{
  "head_dim": 32,
  "hidden_act": "swiglu",
  "norm_eps": 1e-06,
  "rope_fraction": 1.0,
  "init_std_o": 0.0,
  "init_std_down": 0.0,
  "learning_rate": 0.000944,
  "final_lr_fraction": 0.1
}
MLP neurons of a small language model. Each row is named by its layer, matrix (gate and up: input weights) and neuron, and shows model dimensions 144-239. Each number is 500 + 40 x the weight over its row's rms, rounded and kept within 0 to 999. Numbers have three digits each. A neuron's up and down rows have the sign that makes its largest values positive.
After each neuron's rows, "fires in" lists the words (lower case) most often at its 100 highest values on Wikipedia text that the model never trained on. A number after a token or word is its count.

L5.gate1365:544473457500481499502464527533522469484478553515457522479465454483475517542520443519477568448620473550447541508474475397512465517473503467465426523422470499530448591519520538434459610604558542526421499433533570469470513553521514485562464527448509514450424498531504519515491507406517565467
L5.up1365:485451515501532539530467483494498549515519470512540479468483508496557529493532460514472441524518487550529475510459548461517585530497572551478496562568478462521469536438538585522479530503585556486505493434497474521489529511434488506529547503547451445535427455566575449545501473508553544547
fires in: "and" 28, "during" 21, "of" 12, "to" 7

L5.gate935:520438494446518520491522517513495494443500457429499539554456516487570458425522487525463460500507514469573486487540508491652480506464435452559510486545490566414454520540470503522479532460454486556494467484501440533502447519457437502484545481511486521453416553518523560511471514436491471508
L5.up935:461567502592551578494470437449579488468471475501498470424448524521533517556500422512539479468490435573509528543577530499555566476502499538552496493450515495445494453430459507503484477491475467541486466475449434521469530512467548494476494466402580433532453489433441472481540542472510483516
fires in: "as" 58, "so" 8

L5.gate1510:475504502518527540497478489474463545451456467510538489474505513501471570506574561551481436510491507552542483525524499407537566548568493491531500576486499512522511440413482478429445511486496483488463515528500495495469509518481450537473528492536475521483490461373462482480478506450547487528
L5.up1510:535428475476522510514469502442502544520496449489543481449507449538509581439490506533431480516550465474509535552521457505490498473569489593525474454632519481461500528524505548514498469517524466490488457519517485465508509548461502470503504488543548487461495490495477447511480434455526550538
fires in: "as" 21, "and" 11, "it" 9, "they" 8, "was" 7, "but" 6

L5.gate17:442525502498512488502463492539531479519509535499521502430532472473525508483506505490489437512517512461489495458533548464522527486518537441455472426496522584532481502586540538491455517468494393525450544524462468470565521542479461420550579544455522559586469425499468490529541483510535536503
L5.up17:560534549504548540508547463528432542513495502503546470520509499462528490499520500469442461521508484521551487481453535497431474523491488515494529534549523460519482419541511511482502443487494482530507467528488500472489464483488501483510598488498510506476508448527471492446475503491424464487
fires in: "in" 77, "of" 6

L5.gate1946:514493451514534504493523461478484466437529389510447483562527487512500522478627576507443531499532540509515542502451532453517517500565548527447524538484548496506465367408560533540533504489555552581499492453517515466537517418461444540507528517460499510475473499481549475467528508498519506472
L5.up1946:527456532529458510480474361516533510518508463496500515575500489466540546502500528515483482462504463503526509516469518448529531442519445559439469461499467593503460452511493489499503559545479529490458539462510502530549486502450489576448577511533463490537516481467527536456556528482495424542
fires in: "of" 15, "to" 11, "despite" 10, "as" 10, "after" 10, "in" 9

L5.gate2017:465524494513454486566477492451540463455519454564469499471492505477525490486457530531421507491444514575481502582512457538562481502566523471426511474483518554497534499517546469552567470521508481536534487464412488576420505552522490483468504529545567517532431559481452595491492448461511569475
L5.up2017:481552532536522528450512497467496486497469497474462460573488426528483568472547418563522524515547541625475477496533554466624432493513410475513499449533560487523460481489522506490484500498468472409512535483582516473533465469492491532514454446522445483484523448584536487514448457495527457428
fires in: "is" 74, "was" 15, "s" 4

L5.gate499:567483532555525494471456525507509509426529509499509495530480505553437499508499555460502446473486452493444501550502515486487524479459512523435511494467551533524533495472506501455513510550516508475485507468512440539480487532525467483524522556479541482523549480478470509469524472569481524507
L5.up499:555492552508463505483419490504516482520518482442502478475472559474521394547537480499555514560553566532543480521533452525500485506523527449539472539511563573549565493454461569494508574602452530466509540412450490528500517502520528551480495393407504420425509511503512503546470442561503430508
fires in: "where" 20, "with" 15, "of" 13, "from" 6

L5.gate10:479461509524512496507476477558545525558432484576491404480513529507469468463550465512465463438545448488450574488478496432508497508549427576503504501492489422538498512528431520514532479494463524447544500527538472505535535463538515472494496490496473507560497473465510520560481566460446546499
L5.up10:564541493468425510534519508493467462478489498511470573451580474499567507482514519545519404511505515483537496491512461482488480447527561429457457514587509402522502547516428527519504499536424507547585513495480500500488416543483454479507430416513516464472545506494499508472596483482510466486
fires in: "where" 23, "which" 17, "as" 11, "of" 5

L5.gate77:490422483479482518537501497544526622524555483518536431541506495418534473477531517529503462535435505492460457426468558524482508527470500458490465518507461481524571393518475420530443479554461479468491476434452500493516424509495481566488509447453507526449432532548465468479499496462482438521
L5.up77:497495421479580508489525492494511536540516535479544441459535483506556520465511415481540466523523521498531492432496544462512435544471483439513441489526445544496466545431537531410483453586442461446491460535465453419456508518492485426465526528474557465509430520506472536516524517512501492487
fires in: "which" 27, "that" 26, "it" 17

L5.gate1105:439490417498490486473498518527568474517543495546500510492499517581448485526512441508599476498572492517533442557477528553545504499474539471466500520543473522467490528511470596513529474470506508549521477558505493459524505491555464510500498467531436486486514530422496554508472554486510446571
L5.up1105:537492498559527565513475507571545556480484461486501493515470556466492487531592465495528494561557521557450495403467483490505501495463475531437444581481506491555527555479492498452440494493458457503469561520437473424516506477442530442494480511538459552454397521468506465486476522536534501536
fires in: "to" 33, "i" 17, "he" 6

L5.gate532:562522466447546496444582589469549496487510528501486526466511530504483546495549521517543416464589540472526496524493416403390483494506456461474544515452478523487498417390495504555572483452533498477468456452444478473522493546461495461484554505562555528540465505460506541416569479446510506525
L5.up532:509527493419456447514534487530468505512516474454546461545505553525494446538482602471538510510564464518508508498454476525452357456487535521502530497507553523513431470475508535489535526441515526522502528491488457542493465480421520552448509412489544525475382493572454465466465594524544581517
fires in: "in" 27, "at" 20, "to" 13, "from" 5

L5.gate1026:491451552505554541421442549494523488469495492465486451536445489479530474532566450576374455571486561500464471535476486519582477507544471614477531456539507514496570550398561498498503502502483524507482523558543428568474489561518477550466493529524533518480416566546512533486495555531579520506
L5.up1026:437458479516481529579547451499525572516516467520471444498573542484461502499516434424519425483522441474518503509513495495551536541517550537469518503529493488484513500571523491457482429469479579473507493455509504484436514488506509446550513489473497524603464488507501481494512479483496503557
fires in: "in" 27, "at" 15, "under" 11, "about" 5

L5.gate1996:518521460479509527465490465519488436519422540482510469448513425488483516479505581458460486500513530473501467567491490473531545516536528538468446536514500473502476535514442517525458489559465542538511472528462545498405515474462491437466501494471476541410536534539538506544506496506521456497
L5.up1996:488484498520571414475462437471467526500528502521514477403478533544492481567570465507588442558503526485540462465488487512517474525508443471487492497532436530427468544462395488467563485579505483610521509516486434432483600415435478416551501428441526463546515564464446469533578510507505384415
fires in: "that" 39, "described" 8, "it" 5, "as" 4

L5.gate981:455552487481528512506535492496547517487452541510511500573479392423528489457528538543462484483534440506508550530473528504532500452447507511513541527531478515471543580420512498562519477490468597525495471494576511503429493487487538491559486455532556488481512450521444427515490527481463521511
L5.up981:592482550479569561514558460578537515460510534583505538437515500446508498523530508538559433577521487524507525455514512465478506530499448502517436483515500450487469553444537558554451455541499518536509506497506527563448494556496465510506519453508475450504464515540491408496515545469515398501
fires in: "and" 77, "but" 12, "who" 5

L5.gate2184:530487503499445494453534537508542485445458516475482506490590505493438519546474489498480520528540529534491547485447443515465509514550556573519463556494476479572479526494525479485514550504448496446528433527503500457507484482519492521482483485494540547539481475467526474395531523549523479498
L5.up2184:542508514551482556425524518405509493460511562426539423583481518505496505437543470503449486551562513482496517570410540420498476503486494562413511569485524550474508516446483441486552522530562507529480481525487493437530548575533465513589583581558526573514481483527488485461534541482528512532
fires in: "in" 28, "on" 11, "of" 8, "at" 7, "when" 6, "during" 4

L5.gate1926:525522482538544492488490461458489535491525487483476472505497561504471520517511485490563440487480524503508434470514464517536531511475497550452469548499511462448484460476492551473487479490525481514492464494506456498471509489533471542461514491463478497488456474418460532466503533567522434460
L5.up1926:525533493414548536431493515551406483553520499520492441540529596512509503436514484509541525533534533533539419559484540487488440489521550447473516480522465461485505457473538550509474478440489535532466540428529469447491515498506424505453516494447469555533513481554493613525557486550470497559
fires in: "in" 39, "on" 18, "under" 7, "during" 6

L5.gate379:501518513477503475542442561516467456477494529525478464493508570529453556507489418541516470527520462455435508589466494498506520449493522543382525479519533431521476528482485521518530521484507475553460496542604457440414530436448544503529481534514539477511496512514507511488496455466524414512
L5.up379:623504505517450523497478485487511527498550532554431502466433521521502520388483487508502505556500500525513505507458425543533507518484505550429415525491455524544546506521459480458531540519457487493512533402481502484468596596513471452488520561499503515452509531527547444537501476506483527488
fires in: "of" 95

L5.gate2106:442494475526537456559456498491484497556496436475441522493521530539466471482486534556495489503494490501500514475528503510534483578530492479490482573558494520470546423480519565546555469416492498500523470496476498473557475530495515506457446547517504536510497464474513511473578543498466485453
L5.up2106:478513504541546474556510553579440491480527591531480483543538511480467508587552492422463443435482455528480521473451526482451456500516437521515472522518549414520514498487484528514581498521510495463548503493438576538490537489437549565481495504563496511537472538523433397495483570559536474494
fires in: "in" 69

L5.gate2087:472443559449491496521530508458452527465537471490446469511427402491587495468512508513484484573522472446395442518514504455537509460525451532466465477539496471521441495543486501502478433558488475523480547439521510591477490538612467477500518478464470473520525469508627571503508493500535517463
L5.up2087:495446441544449480439455602436437453524394512492538548474535438519542472544455517445539496520521462485508556452476492541509539469544507452524504531488489543484477483547464516543520506511545455485458508463542525560524391487463473477549494431583497520498551488521556474525459452607554538552
fires in: "and" 15, "was" 13, "is" 10, "being" 6, "be" 6

L5.gate2192:461527517522523510527559531511473467511473526433505569506505424465468572473545449483463483533455437550523508414392457421461519574499484501490485454515451470457590450456501509538477524554571555513591488495550483471473522392534452451607588576510556487532475490557567498545517519525383502553
L5.up2192:522479564568495462515524530419485526465521490492531465488511513462451486554494523479416544535527526512503503453526529553457515468490482499451496541554462504415450440504404478452462423520525436482464502568527553521502518485468525467493518562525482531472591511483549538452470563555467500450
fires in: "and" 21, "from" 12, "in" 10, "for" 7, "on" 5, "among" 4

L5.gate1818:555412438569531501510463485491522493505561541446503529514504438440523490547539436537465444512513514445575570510411492531443508572475494508514533511453437485490595501517471512558480555505523530456562504474510534366496503443489518508456526520500497492508510521508520534534468425478495476458
L5.up1818:505496523494504534525522590451454455557521422498451427471520457432549541425516465529596541514400448531424476523489542468568453529529586468466511446553492519508519546452522510484525515529561561532515440496557497460513543479484513462513546570466479477449451495476490536535491524432503563485
fires in: "of" 38, "in" 11, "had" 5

L5.gate1057:516449440491505494504558486444553519567508432580483471534491577553407487472452483516481501520595549526507493507558496514477508530488555416518456518480488544518473516452463476501551494461555576526491500419524463492494491479517464532461457514460509493440499504440481509475409512474551430512
L5.up1057:532473506487463504507528475507476512465494519489574503536484509514532502510508519521438489557483515551436478503530531460482445490476489497520448471604444530494455488515528530483544451546527447410520562525504488501582438508566490477478507486514539535491446550514541524457448488523562515542
fires in: "for" 47, "an" 10

L5.gate984:549503509517500546481435490432453526444483477455509473537499488512539494451491532495583493518431422512569448514492596487479590491493493435504505559507534542569489566527514419519512511483489485509448558538450507444483465566489447490511537447460533475489447495535467519497546533519445538489
L5.up984:422463462488545498496476580437516502477512492497533541507525467470552408571477438487521453447491570472499483482491522491442466437549501543505554534422554550530530441550455462478487505527451472468522518473565551452525485594511456499508470555557541537464543479419448479516497502513448467473
fires in: "on" 33, "de" 16, "la" 5, "of" 4

L5.gate1372:450513559515488573492499484469526517420513516527556515500485501469473530513534423477506562486490489428452481482470492526557425473533561547479522505501581489521505519551540494475475482473506470511472534510511540452437505435454523488571441499496514454530473455525484548620488514521537463534
L5.up1372:430463567541535518538550499503562554461482543516545566418437412505541496444447455486544534533565456477518478533575451524516513492568488464439538547489512516520469576471472533496504488557551474437549535472478493502495451476476394511521449436452479450511457488526506428552450516564527523466
fires in: "well" 21, "not" 18, "be" 7, "been" 5, "were" 5, "to" 4

L5.gate992:513546596530511542427409546439550567529487438547499548476540503465477594493409474510468503537561518490595499525490511495477517478468513493444498503538505496477513527566514473508473579546484509487506428550480471527443448473487534500546481520441525420458533502545519485592510432488476524536
L5.up992:522525490499474471405471533475484496514498565506508501476486534513504468505533474483505571523522480501495530513541552471495541475475506481394436530541510486501458552504398484485552463465502493503481527472511477557493503512524532540526465499459524497478506396566485557492504495453493471524
fires in: "its" 24, "his" 20, "and" 16, "her" 13

L5.gate1192:564506501552460556452512550506540503487516419469539488496516512560490520504491556545489509457535515531420491528473559498499454448519468565510457515495443444443613465543493454489515555504479526503422516463481538456491520484497530483439476512449543448483533591525562511477578547483489546486
L5.up1192:488417488455491484473437556494485461474487528499429533496569427479556494583535519503471564472456484578485476514473526474520479482522492549474524489516472470541474403562477495567545510515531450507480537459481510441469481552511467528464505514474538492499480546469450447517465472517591521479
fires in: "on" 55, "from" 6

L5.gate1985:513544516550505581561443502523509532459510377509469510472489505470468508494565495469548529455534478487488556468457500451572499464497475566559561476558401490502488464497482505520495498536400462583589508496486593433440503570427458438529480494488488497497507531503510538536551490450412520502
L5.up1985:553493475428511465476412538543559491474538533487474532515496558498510580485560556492492450526505521527553544488455461495512511461560452507537496553508520523523504450523465465477477482592464461495464489522545505529474477420534552480542532556514511499431466513524525461543438495445449476498
fires in: "and" 87, "as" 4

L5.gate1521:512466513462437479553521543499524493461474461464509479474539473476437499520521525497503532554478486492501472460480437460446514522577488422556516554467512495482513527496534519556452472553574460462532485511558531457626466477473429514471450431553619452574495507521501484502545439569499484495
L5.up1521:483503539528471459522466468421459582525468451516501529484514431540489494450507338500469506554497452588537533486532440490519478482460483532511495405441518492482461432481446482531428507522504487481472495477483481467531449407576503510450495522482523443483502508437496539511580403552491545541
fires in: "the" 29, "its" 13, "their" 7, "s" 6, "family" 4

L5.gate187:500452477531510501515541512418474486495492528453505442513480435511497463574516576577469512429535522529435528494569438490495461507468485477470508496508446517500479522456470491511514448456591527530505486500520506495553504455490541431547495470466475490462562508497545545530515478478520499407
L5.up187:539543499463492544509525467454420487498577489527477512470511492486587460436531581495522554568498510467469464518518511439433493490518513442523512490462490498506519452497484528598557451527470488475511424453467491456450493571529445547547461551405484534485501467494481502516490546497547476556
fires in: "a" 52, "as" 5, "the" 4

L5.gate817:428550467487424499452478479498529545538438500616467525551515536533528570507548492571471480479510491544521460531497423473512568515497476461394376537524442461447472480566578471504481456600430505528493428470519513543527470487523447489519467503471491486520516458522511504486527472578489505478
L5.up817:398476520482492484513477530521469526451527494539527513453492475466463534500496497556492475456469493493447579534484489518478538402514469475488419467496572486490481441482468565529504491509480506445540476547469463462530425527504498479530466555478533507475509449460502488500459499454478459521
fires in: "and" 86

L5.gate2207:519540486530492501537549496513524522541455480503499512499457491460449568517523480484514466512526530501520502568524536538511505506506502515503455514505480515477567434511553578501486576439477509536457530487502519578461519511503474547453504517535466535547472458516445418491480535451577515440
L5.up2207:507529504484452480492488543454498523416431564475525560521558486508489599462501496514548497544474509435492483459496507566563440533549504514508546564590492502509528513453500438584551458495516444544504580495493444469529487460481533434483506524495482486472547469517464534515500563431591496514
fires in: "in" 24, "and" 23, "orbiting" 5

L5.gate1242:499481558505449505533494544533527493498488488477491490467509483419563511509423472485404547505553512528475517464507542441390497492527470433525560560454554515464567501517536535404480482520508545453433441582522467509453554541478500464498463505470499506524536588462460553566468466509468464473
L5.up1242:513515542473554512532503521495537475518508490504575489502536478441482490498501447500510528555484550539492474548484485465492524528494497519452463498499501498505441456509542450435496561511511591497479537512529492461465436557572431491485479429557501522500486553545529516468538464500491474504
fires in: "has" 32, "on" 9, "can" 6, "be" 4

L5.gate1294:541555528537507502532438489528588523524503545448434502467487556471525499454505498505494428432566506516428435472532510504466560500547538457468506535554460509453517497575545437546457460472545513468587502496437524445499484471429468497506523497461488474467495484606441415541531485545506469533
L5.up1294:470539581504535482577486501556436532432527472529542484511488546458507486479528546473533533522503491502502454409505530511517519505469457510457521465534524446482529536534478501460546476475461552505497494500504473513500419492497421524482507506481435519483557476436504570463552511474455515461
fires in: "in" 95

L5.gate908:484429487519466522519553474447418557472582522524554508523510469494436512417502397571517491505520455468493500470540471496466495472420510396492469492439477488433569440537464489465489491415486415467463442523493427509481484470496441474493539495455516449501480470512474502474504484477506454469
L5.up908:408471509510483553424455475540441503517549474549449469437473496466498500514530585491524468492524501449555492511495446540513582434426470504487476474435531458505441439488492511489448497458403479539578436571500508537476470540514559492542470533534504472499484551520497588496435502585459451486
fires in: "of" 42, "from" 12, "the" 5, "participating" 4

L5.gate651:532509505580524506546568448508497498473518472429500526438429491476496509497554527378550497492541482460474489482469524537582463446468456499471550525484526532448450510528516512489487510505468497471456469505541473540510560512538493528430473498587519526526479496486461432515453509536472474514
L5.up651:510472463522495482480454495512463500492452495468501503514499566488449492392495549481443451468504537473461488442523507451511512516515405509509566497486519553495508523476483519489504493468488480516517469603465547461463491492496474480560495487486493479488475605481474507431441519501539558472
fires in: "was" 22, "this" 8, "also" 7, "been" 6, "were" 6, "be" 5

L5.gate1912:495496521512533522513506539431520535463488518449504485495421479449514471487503551426554528451541506448540501402434505545497505444492550443511409487476515504481530456511490486520525483449530534546501470566413524472524493518484497523555486456458449473451475417490496485537519469462454499507
L5.up1912:569507511452496456446519546496473493452487468451501512454512524539545498553444484489473552499461470533548523470546485412420495485490478457493445455489503484511492475507589523441488434554503531598439535483440489542435459525404488438473526543519486472483480463505500458507439473475543516492
fires in: "a" 20, "l" 16, "portrait" 11, "lafayette" 4

L5.gate1688:473541500548475468519493461515520529473543446464539408510574532538548541508509447495457496545482468589450435518518481434446481484556505476428488491539497449495487474476572538501546485494522553486503510487499515535501532470548476475540578496473539496482522417528476521439532565511405515555
L5.up1688:512479487541459401519490539575506522496501467475449510579474492500543445495517514514576521482464461444465525483476486519446509537533531503518489509538482507455524466540510493491507500431499517460553457449505553536480476439419454519485491443499484533513484468489509480504444495539441544487
fires in: "the" 36, "le" 6, "l" 5, "leporello" 4

L5.gate933:540495523476493500457472531477597506541426622530505512490453577469506531412486489526473507464492471509531523517501449439482465499556540523544458416415469456452555492614603459545533429535498499530481468530514533533457502517460502541466494547490436512486435476494515473528452473502487541474
L5.up933:482485468569556388491478526560502492529519457456457484471546518488508495538525535471539470538481522488467508470444564495483548489521528474492482499484505515501537502465538512437464495473564493482489471600551529546568548541460496540503519505517424458528516497520501471528429473552501474466
fires in: "in" 62, "from" 7, "and" 6